python train.py --num_hidden_layers=20 --hidden_size=384 --num_attention_heads=4 --num_key_value_heads=4 --head_dim=96 --intermediate_size=1536 --vocab_size=8192 --hidden_act="squared_relu" --norm="rmsnorm" --norm_place="pre" --norm_eps=1e-05 --positions="rope" --rope_theta=10000.0 --rope_fraction=1.0 --qk_norm=true --attn_scale=0.14 --bias="none" --tie_word_embeddings=false --parallel_block=false --extras=["capped logits"] --init="uniform" --init_std_qkv=0.0211 --init_std_o=0.0 --init_std_up=0.0211 --init_std_down=0.0 --optimizer="adamw" --learning_rate=0.00125 --beta1=0.9 --beta2=0.98 --weight_decay=0.079 --lr_head=0.0045 --warmup_steps=389 --schedule="wsd" --decay_fraction=0.686 --decay_shape="linear" --final_lr_fraction=0.05 --batch_tokens=32768 --max_seq_len=1024 --doc_mask=true --train_tokens=338700000 --max_steps=10337 --dataset="wikipedia_en"
MLP neurons of a small language model. Each row is named by its layer, matrix (up: input weights) and neuron, and shows model dimensions 0-191. Each number is 128 + 32 x the weight over its row's rms, rounded and kept within 0 to 255. Numbers have three digits each.
After each neuron's rows, "fires on" lists the tokens most often at its 100 highest values on Wikipedia text that the model never trained on. A number after a token or word is its count.

L17.up432:187129156133150126068146077045138107124153172065126109074081175085166062124144162160145139121199170135078130134166149173173090093124173148161120153136152128127089158120075149110109094097131128102085147128115158111158129126140033166159164154085132105105075117124148104114094074125018135171106125144132165112075116072089112141117133138149082133127190151151137138131105161142187108117156135114121172112139130099099108139096118138151129092146075119116119133112097101112147116103149190186136098126148125075131095123125152068132128107156155125091138107052129114161148153098114020120
fires on: "-" 49, " Blue" 5

L17.up416:080124157082162134182140112108185057124159118134148132129111104133139231130127093129107086090169100186187176101144111086054169092132093113103194120132110093145104138154112165084131145098140148146133123186146107162159166119126121130129108153072124065203128141156126095138149128154074092169156094130117097111089170113124160177109163100133092072140167121146154109172092068112133144140115132068112124127108145125129078110080070121110132088111068178151169126119136169140125101133111158116194118135092163090165084150080125103153134086143127114127118120104151136141165167087118117063
fires on: " |" 48, "," 15, " AUS" 6, ":" 5, " as" 4, " when" 4

L10.up453:071147097158034159099117101101094130109169120094107101141148121092138136107083192104107204056154067138133111090151182151152100135138195098106128099165102093173134169093136129191155128101083101133067135147084174114113148130154139165110156162092120190085097113150121204129096112144113125132132123150115160138203159123163177154165128114099197123147148078100141098146085144130100140095151131136123074106155090080180151116115163140136144100171068177143140155147166160113146137098146137148167101152093112157151130174073143145110156125125163113169120116144096173102089130098112108154
fires on: "–" 28, " Met" 14, " met" 12, "de" 6, "-" 5

L17.up966:126085177085092099111143129105141130180150189085135129127150118150172113156126157062106082120133167183083147168082172073090123089067086132100129169070126136165123157139121160144139176142099144151111107099151161172153086125167121088145182152137125137143140150166132103115121058180131115099165082119110113138162093119127101124125131145153181073164119054091137115112115126169143086116095119114159163177150063082153121165111140186088163119165107158146140213094126117021118207146158122117133065102188164131066166117174115128139125065121112147149100114082168145141106123150137023177
fires on: "." 78, " |" 15, ";" 4

L13.up1466:124104127145120069105112137080116141156166107172076115167138137147192156145120141120164181123168161098122096172129174163133122143116127072143160144140101136148170166130034179160122135120119130163110133122121140150141108145112064157181121199108083161103121128144189164101142091135114130104096155107152123176161169174128189153218071121145153103167093115113118098179133178129111108123100135082147104160154091156103125117101169144154146177152207154070231153100080153152099136120117171079099109079114095088081193149140117161132153086178123088182124116151174143155119118123132141170
fires on: " (" 75, "\n\n" 19, "\n" 4

L13.up18:108172090143127090115090088109099118104151135190155176144123124156170128106138114128146111154126116169184148110124067115110102098099133141123134181162135075171143125127137121051119091087082207095102113144138122171102127162169128175111055153133164113141168109157146126146101074136134088158170068108074101091121214077136168192078118059114162136126175165086149147156160121142143159148147123059110045117118077080121100102108096132114120106148066130087135161119135067095103112141072091135099080106096195160154071136137156125112118062135085126154141116132090110172113202059118166142
fires on: "-" 24, " |" 21, " AUS" 12, " by" 10

L10.up184:150155057109116085117149113141070168119205137093063129134126087170147148127165160104142172144184080105144163128031119110216085159110113099121180082124144086130159125153144104138130090126164131156068148143129185181105118110145149135123153123164055095101130107085158064117151108098145078165110103163119155146187181182169143082179113105168121172141085125078163134165096128168102107103105119129113134131136106105153137090155133166176078104160058136114119165100100190104151118165117108120163065133163123157095081105130110113143131113088093132159113114161121116124120100148117112129
fires on: "m" 19, "c" 15, "'" 13, "mi" 6, "°" 6

L10.up1448:153177089114147082202113131148042168151165170127165125139095154118120141130104192141149181104144139118117152125092151126161105114176144100122138123114135130153162130101153075173109135112078138170093134164072174162105058095196161118168135119130068082095116169077055146116146143074143129172123156132120142156121177136153080106191144088153114101129107107110096135098079142122112126178141112130140157142104130128083115160140158093137126152194087115142123106113082143081131174091133079117174066170109128131105139185109138084125167113146127132099135116140173176168143139118126099162
fires on: "'" 88, "F" 4, "C" 4

L10.up1077:144141108123123160157085115099057092152134129114096141070104104120135122099159166067140082128136131137090163181114124202141155090107124115075187142083154130155107148092097066088143135129177159130051100112096164120122112102076075141163095101133174087133103108137151140092179096162103125138156136131151142137069094114197119157190128133189110112137180186134122077145147102158159087121163168080113126119106069135068136082148130194126169154102106150139144141086073104122082124146130144103155148124170168079132158145121076098063102091180114120123111113184146138103173149083122125164
fires on: " the" 60, "s" 15, ":" 11, "'" 4

L17.up1446:113177112129169123139168119144124105139118111090105094101134149147160133110153156158133120131198089143063100145096130147099093053126138138122159177104095127107175150106090069126125146077174166157115129090134160175092095080117100167130110155129151182122109149132139086099126017127106096113175087189133123185129160141079129137134101080130141103157133120116100082143156162158132135094204098111138073141184114123110104152088084211173166128123112167039102139084079154062098106179119170061143108169133116115097117140139101140099102134168079080164091126158112153192085186101132136078
fires on: " of" 52, "," 27, " in" 13

L10.up1352:133109120125115116149221124134170078109191169125092133128075117120156104163118193175142104142211132129094181141165093142103122064110159109114180088129114147111112141134108126091160169118170161155115110085125134150115130140180142183141048143092165139118101082111104099108110114163060094129188030102115124128146168134147153130145186175178140166124099094124148137095086118170110155120150160058181124109166119148070106135098129144098164117169141132078167123142063106114165121144128150121113095110110187100066098141157146167140113081146071144139134119088082104062120113116055107176
fires on: "uki" 22, "i" 11, "k" 5, "n" 4, "ović" 4, "ek" 4

L13.up824:127101091139082180125113123125166127116213147139179126113128124123118101144083186124124103079213090052137102106119134146119108133189167133073101108143110133125106099126046102060156089100069097131069155118117152136096115089118115107085108140045102084090118178116152116165132114192100147099118089106149128139088140116119168125187082121120141144106109118116096125155090112126151105137077123161152160158171108101184086174018052162161177122132129181072130144106124101134120122147124205139102092148152141144121122176150184140117070104141147161108145113103111199154119156077094088145
fires on: "–" 48, "-" 21, " of" 20, " and" 7

L17.up129:089162147141106134093099102117103136142109155134087103139113092149162054114101117184135133105158124176164159090184146178098092117076162116120125108092109188133067118173156130067123095176137095108078112130111171126074080145172137072128089132152161159165138106063126094115120123106131092140141076134101134124144133105141129144088101111092151152114106142121107112122135136174165132098135188080215066169137083037181167107121085098110152088175104172180095192136127119072196115102045126107131138164149176078124127117167105088123133132134136129067067119154142147157111146158110128182
fires on: " his" 17, "s" 12, " His" 10, " he" 9, " her" 7, " Her" 6

L3.up73:072130099155067128157143126147133138085095173154112187091189073117183096144146125164119152112144140130156129148181156154129157182123122087123162149076098161170158167135153158160104123101104096115105128102088132138161117100155096118197105183122130186196112070069101091146181121107141078073182053172120091159148127080180105112102126117208163175170116164113085114162145077160139067125121175113089097158131092084072151130143085118164095078188174102207178142189102181124113117119105142109186137142123110088146148116104106125080158130168132142168147117136074129095183156121128141163
fires on: "IN" 14, " LA" 12, " Wa" 11, " Har" 10, " Ya" 7, "Y" 6

L10.up809:160109131128104041133116099131085141116114148130104169136100122202113140153134152055128149120178055158105111112098140107089167141124143102073162174132114098176132129165152179062097129135104097120163159105087139138201149098182153129129099111161213124194071128071117088149142078080108049127106139141144156155088180156153085117149142137161112097152085141146146121148031146098142063090150152099192116124095076098106157122153134141141120066123132162156126152188080131088087143116161134103082108119097152154118148102181141119121145127122104097141123115115094089084160151159110142149
fires on: "a" 21, "{" 11, "an" 6, "z" 6, "va" 5, "n" 4

L17.up1037:139143077130120168106129126105193124161065101152074141084152123121162108134126088139084101148146112157105117088080181137078081087138158086151129198122125120149131118148074115087129189076106114130092118089150196129149038101121123102125093235147172068143095134122120146161095073100128096116121104164120091138119109144110134173110117126162111107160095080169103117127148140168114134042112134099152086165103113116153133154150080138166137118129113161135153115105132180151149186128074176150142147097199151162127119094160098099089153137173137090095083123127203143132136144148155106148
fires on: " was" 76, " were" 7, "," 5

L13.up206:158179104139074165147102128148139181126084119129089126079145118142138138108154160103158084154147117134090127123110180075161129074117173116124106111030142109126105156157132187114156115142165132180093133110119116084086141076141115118098158176053179074125152128146185112123185122103103117119120041146161095076148142120131143128110141175178180157192107120084172121157104144139136116070137159065170101178150133115114115073149101127110111154159067161113216156126134132084137143108079177081073134146192105120136164081181109089147148122128115138065069113165171144098137150120160155133
fires on: " who" 30, " (" 20, " which" 15, "," 11

L13.up1471:139182087140106067119137127109133136157120123142124129139165091107113145156084070123094099117174116108144051096060113093161143071117094105085137117159173155125111097104057079118093101137114110158114155147127131110089161092102082084133119146160114096179116165153136110178152150162089091126131123079185117105140112146068138162162094115130118114094099135159108139146084157125099087095137120150168126174133133141128113155052077105138095138133125180139158153105087089147096149145138140063148148125121147147143094117195084125144167097178084135082130110146099169127154111088087162153
fires on: " and" 35, "–" 30, "," 17, "-" 9

L3.up788:168138127083121143100197128120147129144107166132102141137158130137135149183095117130158096071091142114156153113130129138100180065172119082191101116162146140107125125143093145097143182106084154174175076104117117168125162133139072090114175100105209103127062160080119137134091095154156097111117119216115124126086142084198116141178153091096194157083116126083107068066166161145145154134083145048126115120091075109095101095157095119146208138161110177100155155170133113140079141166120112111142180118100144134154170154177117208117192104095156108119127117141087127166101101125088198076
fires on: "me" 21, "ve" 21, " Me" 13, "ma" 12, "de" 11, "te" 10

L10.up584:098214170133095132145153106134104114149103135125143121094148133080090146145136081090156103123135159134155074180173134123077173123067091094110171174170115076149181164159154111147149128154108102141173046150093114153128135178120103155162091155145098136103108082123119121137167185149103120075156085099117167161132127133109182160129085093120097094124100135068154101108134113119114160136154145131162177093085123127113041097153068135130144104131065170070134154104133199152125114138085141051108124137114124138115122165149188130095153128212082054181169120099172108083165163076133157100
fires on: "." 35, ":" 17, "S" 10, " before" 4, "J" 4, " in" 4

L17.up835:086115101131120121105122131065060157158091141088114171078133125172082170117073102117117097124120135195127120108095186163135140120117165149081123172132063107165144118137072102102108145131079129178126113113154143140127098137183084102105113151184113132185112117155176141150119139162100158106135126145160134146094184145169060204158135103170070097146128186117100143108073139099160101096109066064135087138126160087114070175130143176124112192149086119179181134085105147071151165095099129177169135063153125174093125104140101110152112088166125117068165124069142145134141139133137140124
fires on: "," 46, "born" 11, " |" 7, " is" 4

L13.up1432:085171125106172087166112088168109152132086143173069149136076130165078101115129128092127087076124143131112100169148136220118094086128091133113122116092086142107126135166142156160154167100100150121084122151089127077112168105114134140101117186140159080088110107117125218129186159137117070143119111101123099105127061163155165141152179088100133104143163111149124160091123071153094111141122162063175061155125101129162115079137175142082183080190111114169165126074158146121161159142158133120126133135166196102129176096136119204149133065102119105102091114062107220095181144071125122148
fires on: " |" 45, "," 18, " –" 15, " (" 8

L17.up879:137078109132061145097126123174145126196145113108143143168183172105079142103184170135130149073116127206116087093098143130152151101064112073080202135120067109166115177183111134134129155169161131099057076172157170138113151114154116077118133161092190069162100155110146161082144118159100074095127107182102166143107127157082141154146135120115153123084106151120119115142137131095124142091130094145098158118111073130185112120079136140071109167146065153156118130044105170122104116169135127094147151137136117155127234112139133169152116102090120103116167116168145161114143145089138166074
fires on: " at" 25, " the" 14, " from" 9, ":" 8, " |" 8, " attended" 7

L13.up1051:135142112105135086124133141152088117200124133160100148106188061100115139172129139060108161108161112105088117152098191097085142090066099047119114129116131073132101176181104135137053127120110173142113096184127162105075117158161116125177147146139126183161128125106122129145146141118145138067161129132136148132146091186116187070153118115109171101123145167082128110116097168154168117080149106140137088144172082148097106112088148164123094164154134142071139186100061116109138214122104110066119055132166125099044133145100125156148151146121123116137167108131107147088164151151073157120
fires on: " \"" 50, " '" 16, " the" 11, "\n\n" 8, "\"" 6

L17.up979:115105118123070067141148102170131148121158152099122151143111108164172112098213123073127130095172113099103147146177169142131077137047124120130131139138164144105124183134172141087145145130160155158147157141156185112156095143145093095084157200114138157144084172079148141099191101130154068174161168176131126159128144128217112194130147165160115112125102106095119066094058140136160122178094135127180163134109160147182100105078186156108153122146119155108139135158073138152124111139086199098173182140128123097128193149079109115112184067108163104158130106125079112124117138112143117149
fires on: "{" 44, "(" 13, " $" 12, "–" 11, "-" 7, " [" 5

L3.up281:071144099124197095088183097109140103139148109097143141120123154117141111096155145140146123150216125082146137207113142169132096110086146112108195134078112099204141132112103161104087144103152129138096141125120140094103140138100107101163096088084137085138083121098182090099113123100092124120151089125126117146089084087147124131161119117092118094094086075122084104078120129140174152132126112079102115070128043166123087117164150115077087131129111143069165140191088133086123055138162133148072132141189132152097170110134132133145114107133119125128147136129137124120099163103146165177
fires on: "." 54, "able" 5, "el" 4

L10.up510:123109110107106153169197123078123146106122090148127151149123105081191181191128143093162138095133122129130037148120134148084112153099086152061139157164129092137121142117108087061155124175108090133096153123124152100160164143131142143173156130083119112111094136139178121129126103120143151096181168112151157136111101145182123146109158141156084080115164122097144075084120129101119139124120094106131112106122081076170090142099117105068123103132087128114142142123132148093086158103083115109073122173059132096125141084163176123048114124191135154151088107120094127063156156104124128107
fires on: "al" 35, "l" 27, "ul" 6, "é" 5, " |" 5

L17.up917:102149118102128131133116115134109101168160148175111114101031124077151115128140060123129107133128139154111124116122106133115102114122092134171115147141117103129124151114132166150101183087065136140070157098113122116141098069095133102087148172091142140165146125141104116084108099184102143122190161101120109123090116133176130157142160088106174087214154121136143134121174169131126095148126161087169084130129131118122109116132139162089126150180090123187183140150058160059152137132146144111112091151085190134108161118070059157176104072152121125137066114107163186170161175029106113115
fires on: "," 49, " and" 9, "|" 9, ";" 6, " |" 6, "ist" 5

L17.up195:076137088119099090129140115104160078163095085125159078152078102233160191117134097141136165152165123129115075167166207126131164104083131065099164153155085162100190096136166158121083179108117148131142151113160156075132135170117111151144181158145068086098129106105197138176149141126109079106110140108124131123184091133207146200202113092139106102103062125111169094091110142080105080140125096162101171171120103153117110110054132162092165091126164153075159114082063211168156147115075165086119133077163124105120096109085119079114147079124088077161105071134212106097151126147110112123
fires on: " (" 29, "-" 20, " non" 7, "/" 6, "(" 5

L10.up761:160143089120153034138125142051145191155125161135116148159119099103127106131169140150145161096149116111120147091046208103155098129106131136093163159093145119138102111131113145139122167101117170161147131136070042154136133068172147091180122113139104156090128168082111126127132091083115072131143167129097105168133143129105037111153177103180160152132121147147083141100103141126149127158108094156160066161101171119138106140090168155169173077162128148182149229096137146154147154094124149125168144162094153104129116146160046128157126101096084093105141117133056149132111165067133166077
fires on: "'" 17, "ist" 14, "s" 12, "or" 9, " |" 7

L10.up491:123156155126120139159139149099114155110089129112103143181080118131124104108118100087141098149113102109074070141091207128141161121112123130069180132126160121126094129089125192132106084109168148129172121120151116147123093113120096098105113144123098092138059110096150167130153161180082089100139131146111173089114129159135076173127144108176117095148109098123065104143179112134117104095154148099136120135105136127121136082116169109169097082086163160088192213133144139129066153060091114107134092105113109088133130069071048135142135086138104095101106126113160178162116152087152133118
fires on: " (" 68, " |" 8, "s" 6, "r" 6

L10.up1144:062213110113190124124167113058078138196188155155100118138135123085135109144133170125128122077110130122142108135159144195101163101123107075109131135115101074172085159147176095112145141149081165105092111159135137088107061129175130125105095132168210120119182179129133114113046106147176080156133112128140106119122060150097117142179140135105194104140175162051093110135133133176107133126180061108132121158110172041162096127147147141051101105119097099125132143101121131130174176150129069067182116118146135148138134101141104118126131065112090135109090125154161145161114200088074158123
fires on: "-" 28, " |" 23, "|" 21, " for" 10, "0" 7

L13.up886:160183092129077096162159131107180116125091112112085138145180073097133103114180126072054124084154141103065131209106240104082090157101170134101112144151110163116159118226141150094091190107154160125179143101137172145137083153135134089149169142118118188135138112131154153117162168161114122078154123174122194137104123138160134150167116126188160111148114150097136105172151133094150086108141145110130143184140145125098118084160109103142142148137111146107189145100104150083068153145062153113120122138141118081090169131107150129067164097125126120125145104182174101139105098158105145108
fires on: " (" 58, "\\" 17, "(" 8, " [" 5

L17.up283:129123171114073134103142137071167139156124128099092134087139142115091155108192142078092173125193111132148142161080178125148153137125133139075181147119123085156142186103094180099086083132125104075095153108123104145109177147138099157201138121028095150128081144087178108116119051096053070129144110151126173116065079096164163175153095085132091139083117096090109151105095107148155117133126130151085174080099045053148143143154122176130182145061083139122119135129160159085162099127124172156139109096138107131070106125144163109134128113185143150097122095110074198176081103120153102132
fires on: "-" 72, " (" 8

L13.up878:100073126108105126097150088152132125202117107071091162138133097126162078113094163116145113148179155157116185155117106172165111103101121134079111146098122051143106105191091112128090126107093193165083132104088065191094182081110117129177155153138103108166123104127136141125111148115134147126154126191177150140113155168103106165161128104146121086139097125094126124149104145188156129085168126124163165155189131121175118109075057097160100130102105169101150173145158137073141116120165148136094153143160143125118139158160101122133112137164108145133111111095190135108150144150174078147
fires on: " |" 25, "." 16, "," 8, " December" 7, " E" 6, "-" 5

L10.up606:169109106183089038078184117110093150189132104137131115159129097152179127183152099056142109077144118112172149104123150100113159135125130134117118157101107085172112149170079106096148132122096114101113156137148167148179165094095107169169131102144139158160107128114133094100126098115107104143174143085148115119136150085171137155177096144199085125150122122104154098103082098109067098147085187069167094171145074140159136087104058095130145165157104124141118200161115116130162130123130133084118067147072150104067142120137141077104062095160109136144152127058079109119122177115083146125
fires on: "an" 22, "in" 18, "or" 11, "al" 9, "n" 7, "l" 6

L3.up646:123180133108108123132168122108144107149184138118142192131108132156077138128096128120063115141153073133087120154074130131117133161087154176124055184141043127156124181169147142099170053107129108120021113170105142164101109113171100106143118123117142133120140139102120163110129123177141053093131100104113130129099108143104133118069114110164157143183177169151060167090163112133112081064131099073141107164088110050156094136122137147130142112126097154140102076082190155133139136185090082116088119136053091109155147074182119164078115164145181139087147110121130191154113153095162105138
fires on: " has" 33, "-" 19, " three" 5, " She" 5, " had" 4

L10.up632:168164134114162062101214114152126130131122113100155068100116073165131119162162142107183136144146110146136134146059142167093176126110139124140158138065066152141181191159141156089161123067083124128153120095060090141136176149128154155117189091175141106150074133061132084102130103095115105151187108175043149117151061089119062146156101107129105115099118127147158138098149130131139120133152154141128114135079155093097106095103060097140196138097140112116159166104111106130135081176105161122112151142104131134136152151176130188116114066169190103182110117124091119125082113126114164097
fires on: "." 38, "si" 17, "de" 9, "ma" 5, "du" 4

L17.up36:167097124109088094153130165130137085152148159167056154143177152127135166158180132163125124144148106148127128153101119145156117087092158175083151168118075165069161154112118168145115120105106145195175121142160142162109091154099101095113142153138114104193095194075199177114089083139131116066083098149127109114105200190097118185174066160193108098131120091102124051100199120107149073109175076076118111149138074131133154171178176097182175178163164091118129115115043126136172200120134104101089181125146085086144202144171134144146130127222112088142141114163113098190150123112123099133
fires on: " (" 40, " Bo" 12, " Ni" 6, "\n\n" 6, "(" 4, " O" 4

L10.up686:065160111030083142122119126135109177104114191128132141105194125112126145170027145157121098146158172135130058106137112144151095107133180151144126129104139113105124156098079112137119127138108174160117129095127082181068106100129087100147145098109116111121105165134093121115116104071051142126147105144163169154124117094132124169133114108131114116120114166127114066112087186136125103120113148086125137142105141137129138085111111211165122119172130142103168199122064166098196119134142135106116097124126108121115161119144109124090132133151094146109127102101103196132150162144166068149
fires on: "." 50, " |" 18, "–" 6, "-" 6, " well" 6

L10.up1296:129175048131123145147133114145083102145081085145152175102138145084102151124118108075101143126175150125105197169109115203125134112104163106109097137078121139166117131124124092110063135116098159145088117105130165160066086106071128097170164151186164109128097121123107119089213114125141155128161119179095168174092133068167166206069097053127176091134161131091085033135186202118125129124138127129112110097142134131102128131134084118092173109145135177081122162120114182062126118122086091104118169098127128065143122130102135100059145099159104076135080107106113118124199107134082129117
fires on: "'" 25, " a" 16, " his" 12, " to" 9, " their" 8, " the" 8

L13.up508:101131138069154115152097088135160175109063131151147142122139077154130189189169176075149094106127107128082118087120152141138081107133094083167152101146131127153153176118102049142144154097096171150154098166098142119163124088088053142084107176113103099146156118138133150116151103113174109145123080121171171093153148150196109118125076155107106171168042113152149126116100166187182104074174104162171127140127159133110101104073144108142140116165115070119192158134086140087119109124078103114100144175126124129143177113123151139131141086169084056087101102145208192094139149106157114177
fires on: "." 31, "," 14, "\n\n" 11, "$" 9

L10.up1015:105160100144113161078200084167152133132102122105142100136117154087142130141159108120153124164165169126164136195082154138163169115155169115127126119149147065102159212145106113096094093088107125093154143104132180135157158182067107178147136137127120083161096074087120095075177126085158118131168079121075138192107095095155168156080115084049100135118112127080161070110149142185190161137157122104176170141110146138097162157094095117093188142180104148122188154107106119098136075154131091103084195144100110127151188121144167182152177092188086076172135104108178086113135130074135166118
fires on: "." 40, "/" 17, "w" 11, "uct" 5, "ere" 4

L13.up831:129131120072026127133192144091121113161206100086125106153111089053140094169110131137111096150176085168121073076159136106157044115139135111041099105093111098155135091152140171128102121122088088077074127142141159117075147113096142098179142168121094135156141167126141079141117108149135113145119102115163122108152139124107156188139117110113160144096118147080066109114125174117145152126126095139135155153136138085206162163094105129145097125125083160144090159091072128073122117132110161147180118134122114159142141144153165121070132138078122143131075113147119153150180142078151091168
fires on: "-" 48, "–" 21, " and" 14, "/" 4

L10.up238:154115159121095121103120104122090128171135226058127164110152116078142173119114111105140117082163099139116135146165138147175089132124137139117137120090077149131197122107162118103113088178119163139154155119129151103127177155103172157160120180083147087116183151108133074125164071156135060077118076156089184158160130153141135147164133173134156115177189135089204137109050110155084071157131057109131152078109117065116127157124141172106188119076143123107115120079063099110114131068173145148102153048138117166078127139072112149166127134164149158153157117172126129099098134121153118135
fires on: "ca" 15, "ere" 10, "ric" 10, "ia" 8, "que" 7, "ita" 6

L13.up92:148156143080144139152126102103160091139140122126131112108144122151115121120165158107145145106163123099120161140190149182088062058128118119121115155098116110139092109152107118136145106133084126142102125099109101135129162078153126152160154137167130090119085099141172101076139177112087107100155117142141162111086082132139151143174153118154151068157146125107177181162113089124090126143130079162142096102109099148170071102121105164100135160157128155124161193147134140110097149144102159137109163138142152085062120132166123177111154143118082120109139108094200154180138158118101168165
fires on: "=" 26, "-" 22, " |" 21, "|" 11, ";" 11

L10.up1361:158091093134088044110138091119071124185107113109151141113166094116134181147151112055149098129116152182146104114106181123128151127134164073137186150159205092158227141172141057149091164148045163154187144146084128174123155133138091110176094159166108144147111100123126136142114142106131154143136144157167154127133156143120120156223056118092133127110119128139141046119090116093135114140173127130125131132093132160132081090109099109179185164157122153113168149073048123084133157144087128113122136114148143169069162117107130127138160119217077037192095116096177158098147132150127145136
fires on: "." 60, "," 18, " called" 7, ":" 7, " as" 6

L10.up1285:100185098116140099184184097082128198140119146131098152132098150104148147095167145133125094115146087162120141083112162137089145117129120132117160118095101148148135118126128082088098142113098136090129082134091135054085156117096108121117119093168090178171122149119147176070075121137177077145151093146122145173081124108158067127125190095187136158151139128113114115098078102148082153119213086108103152142126156088226093142080153137146194107133136139143108134142135133086111081079078073150103059123098116150115155131111142143161175118099104100110086122125107159171180114131115072098
fires on: "s" 23, "es" 11, " for" 8, "ing" 5, "so" 5

L10.up437:118187133132113126127156139118126082127108140127113194085089135155159126093120187103101120186170108135095124121157150152078136105070110080145115112078107133157131163109062091117119122118142112117072071091147161155069143063191134158149080158099130114091117118081089113136112063125122161174128089141110113127144192118124133172124095151138109113141154066130106142145109151144102117144148150073178141071178096042113094135079065143204155088134135113105132114066113097065107156126127130112164088080081148109058143126169109122136106103130116136155110121165075137141129191116104046132
fires on: "l" 22, "ni" 16, "i" 13, "n" 8, "li" 6, "o" 5

L10.up870:075193127047089148174145144165102095149120188144097163117154142081076089158078170116159133116073090064135110109116219119103137114114119155134110114150153094177125130231075180082112091140112122154140159123105198151149135087180074123104108110121110164097167053154160170102118160141100158121138130121115133116147165134085123150136076067131143113134046156113122165134142132132088126122170079090119082159102143152167125157138151096175167109113109140088131213134128182145076136077137111089139101155100142166161171170073115093114138144139104125097158109108139202153106140122192156160
fires on: "–" 33, " =" 9, " and" 8, "s" 8, " (" 4

L17.up1165:057162079107104087110165109119132171116157108132097100130156103140180163105099162152119109123161126159153177112141125192147108099125170059136197102137054073172104154129143119083146111132115103146139119153122132097088108067164145121104082155150127114206106165092132171101121140159156154190122127162145105147124151143122116151168149149145159108081114161118161116127151186192159099107183108138113118203085139111127085103119087106060123143090138086160181153160080128126167125090076110103092143124113162129099122156097080124152150088192135091071127118104141168099112124103161127136
fires on: " He" 25, " he" 12, " not" 11, " his" 5, " who" 5

L3.up701:130152056128138124078136118095163109169137131067143189093141088136100118139071145122157129162206134102115172115200112104157148076128068106153160140077120083141131131116048092143115129090137187105038084114106149181144139151122113156195101085144081141171107117133135100116196120176113136183172111122113078163145145086077080203102161144139089154134200141071143132085110126166132080050109109094079158112119131102111077102136156166101122127141094127168143134123093128103134165163156135128131113066101143069108116136116137144121160113176114151157081104142171144111140164091176110164
fires on: "ans" 21, " Charles" 17, " others" 8, " James" 6, " Americans" 5, " Jr" 5

L13.up1033:154101166169101062127177116168130149157057136114069156114119121123116127102168148154068113174152131187144133118121109144159105055164125119133116141118126082134162146150134129101097147113126117179155117072128155180096088147133138118183093109099142090117119168097127123114110103091126119152126143193124076113106148128163048145086067158127118141189180129167126130140140162142066093088181120115122078130121133143154078171177105098166097152174160157095167121127106166096155150100051089114132182125112150113131082087144145100111161139187082158150145111133091095098123144163068124186
fires on: "'" 32, " as" 17, "," 17, ";" 7, "." 7, "\n\n" 6

L3.up310:191175177077088063122096106130085106204157105139120114111163089095102066156148131105099162148149096189141133126112196164117134128125169106092148125067117054172129172171110142136115142110131115161079109145108176118155109126148108105108108168064188130167158127092184166082142139156115082070112070177136147156094074099095110126163152178166184096110120162128090146125174146158164113123116048115104068120090104110162142084180136171105139158105117123119111120144111134131159091170104138070143057101118150094115226114145090178069159119147174152095165120120174171108110147131146145143
fires on: "-" 86, " the" 11

L17.up319:147101109078135141147178121088137114116137162173140147130144140098144179111091132068121103059120111142135131177142166183124146075140121086087134167108136137104099154156105153165163145069084088140112090102111096080123141114173083091074144162132133118112090108167177118143132140114091069109179103164115141122137117185110166091175136144160162086104164097129177136147172135118122112160165102120165118188172095178159067112078165182098168155232117142136165113086104144104123153164135161122180106140166177155070103117094115163157172125092133081109150125133167159124143162078145140151
fires on: "," 35, "-" 12, " |" 12, " –" 9, " or" 5, " of" 5

L13.up413:115077136086141177116116099178144106148086142106157137178178107105120107110110138126149126167147151158048127133024152098149116138085158160099129139124150124178085123042103140122125074182096174117120111084131092150149156154131053113173117171104094172125129152151138099086176084128073150115188130099136128159068137164141092149107134147153158164182161108137117150121093152113152072087133171106130131163137153124108088092074099129169160134120086153146134160107098139065133159167158131132099118106119138095136151131151166096123169107131134089075107105130169081160129113141154126113
fires on: "," 36, " (" 9, " ;" 8, ";" 7, " the" 6, "." 4

L17.up1443:111185133167185129160122139134119085111129116118134208131183106097101131150171114120125121137168116173132148162164130132065149129108150114131215080114155054148078145130138149158157122119149143156093125165178169173134104099133085090108098172127139075176142194102164131155158107137103126151118065157109096124110187152133134187157144126085128104074166114114132076177105145115131120116162145136138114159100093150121110046091066155133169081065100160117174136140102093128134077134121126097093126133031128114111081130087066145119093060160144114106095108146100134129106182112100117121
fires on: "." 33, "\n " 14, " (" 9, " \"" 8, "-" 7, "\n" 7

L17.up433:102138211097119098175178074113087148109120147110093208092160089101141149145099116156116162119215061132148127112144127135108165110117168141157217099143059090090115140136151122106148136121090176123156119116148182161132081102155084075105075089139106121109131119107073124126150129135069160132173145096135159133131160123155150143127102128081108120110131145139108135159157197118119144104065139081118065147150079065114149124084118160082124094104109208140174180107131130101152104160094124097165104065087118135136099142153099177122140136103117133107107099151123122122136129063095172132
fires on: "," 58, "." 31

L10.up367:124170159095100167192121114140164148145123158138084190056137084083158152171142124150136093140134057207123175141124148096085142105067127124110133141121089128112125153174137170125150157108123137108122124101175148117114103152145149106122105141132143097125138139094125095068146132125063114128147078133065141130148121091160160189084151145092137087083120140079083086158118094112158144101150131085147118096103171101139069154087126173143138068115106119152153178113184150114094077105063129121150128115123090160149121125135098169130099071155104116105141118114091108178094211074114136143
fires on: ":" 42, " |" 29, "-" 8, "." 7, "," 5, " was" 4